config = dict(
    n_layer=14,
    n_head=2,
    norm='rmsnorm',
    attn_scale=0.125,
    init='normal',
    init_std_up=0.0282,
    lr=0.00906,
    beta1=0.93,
    warmup_steps=121,
    dataset='wikipedia_en',
)
MLP neurons of a small language model. Each row is named by its layer, matrix (down: output weights) and neuron, and shows model dimensions 0-159. Each number is 500 + 25 x the weight over its row's rms, rounded and kept within 0 to 999. Numbers have three digits each.
After each neuron's rows, "fires before" lists the tokens most often just after its 100 highest values on Wikipedia text that the model never trained on. A number after a token or word is its count.

L8.down241:479507479485487485527460557489472441489516477483509470497434536498518492531521457508465481516506550514474473510464511489447483484489497503535538488474480490535513467503502451491494497550457537483490514501494502492458557503506484458502526481499531500507485472485505498539520492492496514482496483483503512514495506503511478523499495497541506489497464458482495510503546448504466485509493501476549481521456546498515516514466500522488481482522548432462473497493514477502497478492541497
fires before: " " 30, "–" 14, "ing " 6, "ation " 5, ", " 5, "s" 4

L11.down117:527500511483453487492482490492534535502493520489472550517509484473492507513528477484513471518499482504550532501516474535494511541522517491519563495497478475487460507528510503496517511484516480499413431499463491479483476472453519502471477513536468490491517533520543499494499516537504500526515482464463482494516532503485495497512522446510493515495514480515511539487459493530503472522499533517509513537480449554501499507487509493525510502491484545436474472492539501460487517507525523
fires before: "| " 67, "isc" 7

L8.down385:454514515464529478465510541488499491533515500457530508507461527476515515508495515527476491494490475507469526490478516494478509472452530532489520515476493528512457478460515495505532521494496459476489558500506502515533470546497533482536512493514494488508524477494491524494499503432498506441477455524492544489487488459460485542490484494469526505515503476523457504517503552514480473542514506530531534496450492499491486475516506479485485503486485489488465542464489493556508517522528543
fires before: ", " 17, "), " 16, ". " 15, ") " 10, "." 7

L6.down132:472509516518498508508496493473457487530543507483529496474497527444465475509439528525519511480533511538463529489480469473521471495512478517463498516531555513477505519487519441439482490509506498495533527474436482534495474504515510496493527478522475465471553497492516480524469544527525490468483486502485500497472535521509504484464495475495547478503512499509518523539512488505466529461486490521477504505474515467462466486522528475510500503479488497475461512492527533520550506525478478
fires before: ", " 29, ". " 16, "." 10, "ship" 5, ": " 5

L2.down235:501531567512460487502463532501481500502498496519473539521494477477502481508503488540528551496498517464539468541534478508489536413492495489482509485509527493476509484489441532534488511488523467511515535509527504481482474532529524500505508512489524532475548503503513506459507489509483542498481405484502515485478493484483527480512519474501460500523481477464515489516502442516467506537493500488504471510507505503517502536496549494504523494500443499488501537491519501492494506457477499
fires before: "\n" 44, "\n\n" 13, "| " 12

L11.down764:503506505492469545487516504474468492489465486542490487463529542485497507435506490472498516507526513464490447498470480551498487509532547500539436508538521491504494469557507455500513473518456485509487506507510461494493470517514466501486497474512485473477513494540523471484484515515491514478477536500458530487496504437532533518478513488513523474483546517461528534470499516465474518479464509504474477515489513467546482487502531460509508473499494508486507503476500533543501485520468519
fires before: "–" 25, "ly " 9, "c" 6, "ered " 5, "th " 5, "y " 4

L10.down393:507495533516579472440523487464529497486459485475462529519479499517477475479501505475490504508486528489458468502532480499493504481509489492498501455510479475527498498517534508486508522503513515495493522504495492502525560480530485465562563470487486576499542497513514507530451507456482489480470505528476562550506484505459496525518527504495514485480513508461485530530540508470512485490497454502514513516456497480517476503481511513525499486501517526468482516523485509520527483512513526
fires before: ", " 27, "\n" 19, ". " 17, "." 12, "\" " 7, "==" 6

L7.down623:501539487474507497504515556491520539487503542506461506533478475496512550498495524483479480519538473518542483508521535471527465502506467527468498521492483545494492490482515536473545515510541529483515486505482505506516462532493540508502521510576469533527513497509485521449495528448521509487494473483526473473457490501498485478494522456482491481519498527478478500453502501495538506505521507501536450476487511547472509524483542482472464479531532498512504530519501495459528466511535491
fires before: "| " 32, "|" 19, "as " 5, "in " 5, "was " 4

L2.down717:508480513549492520493492493490484523455462460530462477515500502500480468516523469500512469489529514483516497506512509532494493463485481504475448481511452475492521456473502476501538479504518466505500489503481477469584509527525531530523542516494502507496497437467514487467511463512463519532494496476533468500490501507490474479494515473497486517524541472481501511472522423525501446480500511530496454505541488457476500511474490469509532508494512500514525515456490513519481476497531544
fires before: "\n\n" 50, "the " 14, ": " 5

L8.down524:547530455505490486551434516475510496496506501481496483516494487520462541464508487450514487483477508512481488467503494505487479509531484511506515483516482506499515524513467494472504494461464471472495475515455508445522479513486499511486549463521472493454517514552487568515504499549503535517532486481466514527501456429490540535510526492526498482511499517507537486492501484482471526486529474480458523541519510525509495536494479513495525477501516494490506514536505518479502483524474556
fires before: "| " 39, "y" 8, "." 7

L11.down116:466483517495480478518481469499496533500481517490535525478460485476510504510481523486555502496457507483526479495486500448512483464498480548522512465477535508499531504494514499503489485459493503483477514465465515454513520563508505517502511524485508479495512486527488499470503490490469538443474514533518499532532484497504516481527429483499462474483523497474504522491530552487487519549514489528514513447454493461463492461480514437497514488511483483496508507510542498465541520535498460
fires before: ", " 30, ". " 16, "\n" 8, "." 7

L8.down745:500538478505473561470526474509503524550523501514462526500466507480533503502519474474527435529544476529476466498489499509523533510478466505460525489520496503491566497484485498476507478508500554491499452458492513488513482469502484505499506489514521492518512453505509504432504492482499496471456474492528529512530522524493519514509482523455488513472495474518498485514466518502517471530485495527467542522527531524462455472510468510490472473575519512492518495516520487494520490492495465
fires before: "and " 13, "of " 13, "in " 12, "who " 8, "(" 7, "from " 5

L8.down725:480534464520484531503499501450500528532495547506481498514453509500521523482541457489511467475506468512524503510495484544545487500474477469495503468530454541515526525476529548504506468500522514496508509497511529505461487505525543521514499510554491504509499499518486509504544520471490531466473454514535493490493478518474496529526492472431471473512502500501481523502512482470538488460484491475479523514496495506493514509515416517499533506517544470485539492519527540536538499499499467
fires before: "of " 31, "in " 9, "for " 5, "| " 5, "who " 5, "and " 5

L2.down364:463464480460482475517478500498497524499538456479487513519540537485498515530472488487530538538465489538533442527530515511499512522540513454528496441547455509499516501504546476458510496493488498485494510502492494497514536484519498491509509476519509530484505547524498520526528482511550521509490538482521511483465516491475506435475542467490518522489507476471503521506479476510504478489507467500478501497464503502526454471535520491518481478483503554501507474506531469510474530451548505
fires before: "| " 84

L6.down370:535525509503523494475507500528476535511547492475497489491426480478510494551497473507474473507532498503449523533497504482494446541495480483478523504512490451544496490467471499498500519495550515462538470471518462476542510484483489497519463534492513549493488487526499497507503468529466496472503497481467463478483514463465487500508490510509519548501457513540514550464507483507510486478502480481500532522515483501449495491470514466527480482506564470521455496518507487504512471464513485
fires before: "\n" 21, "% " 16, "s" 6, "197" 5, "ing " 5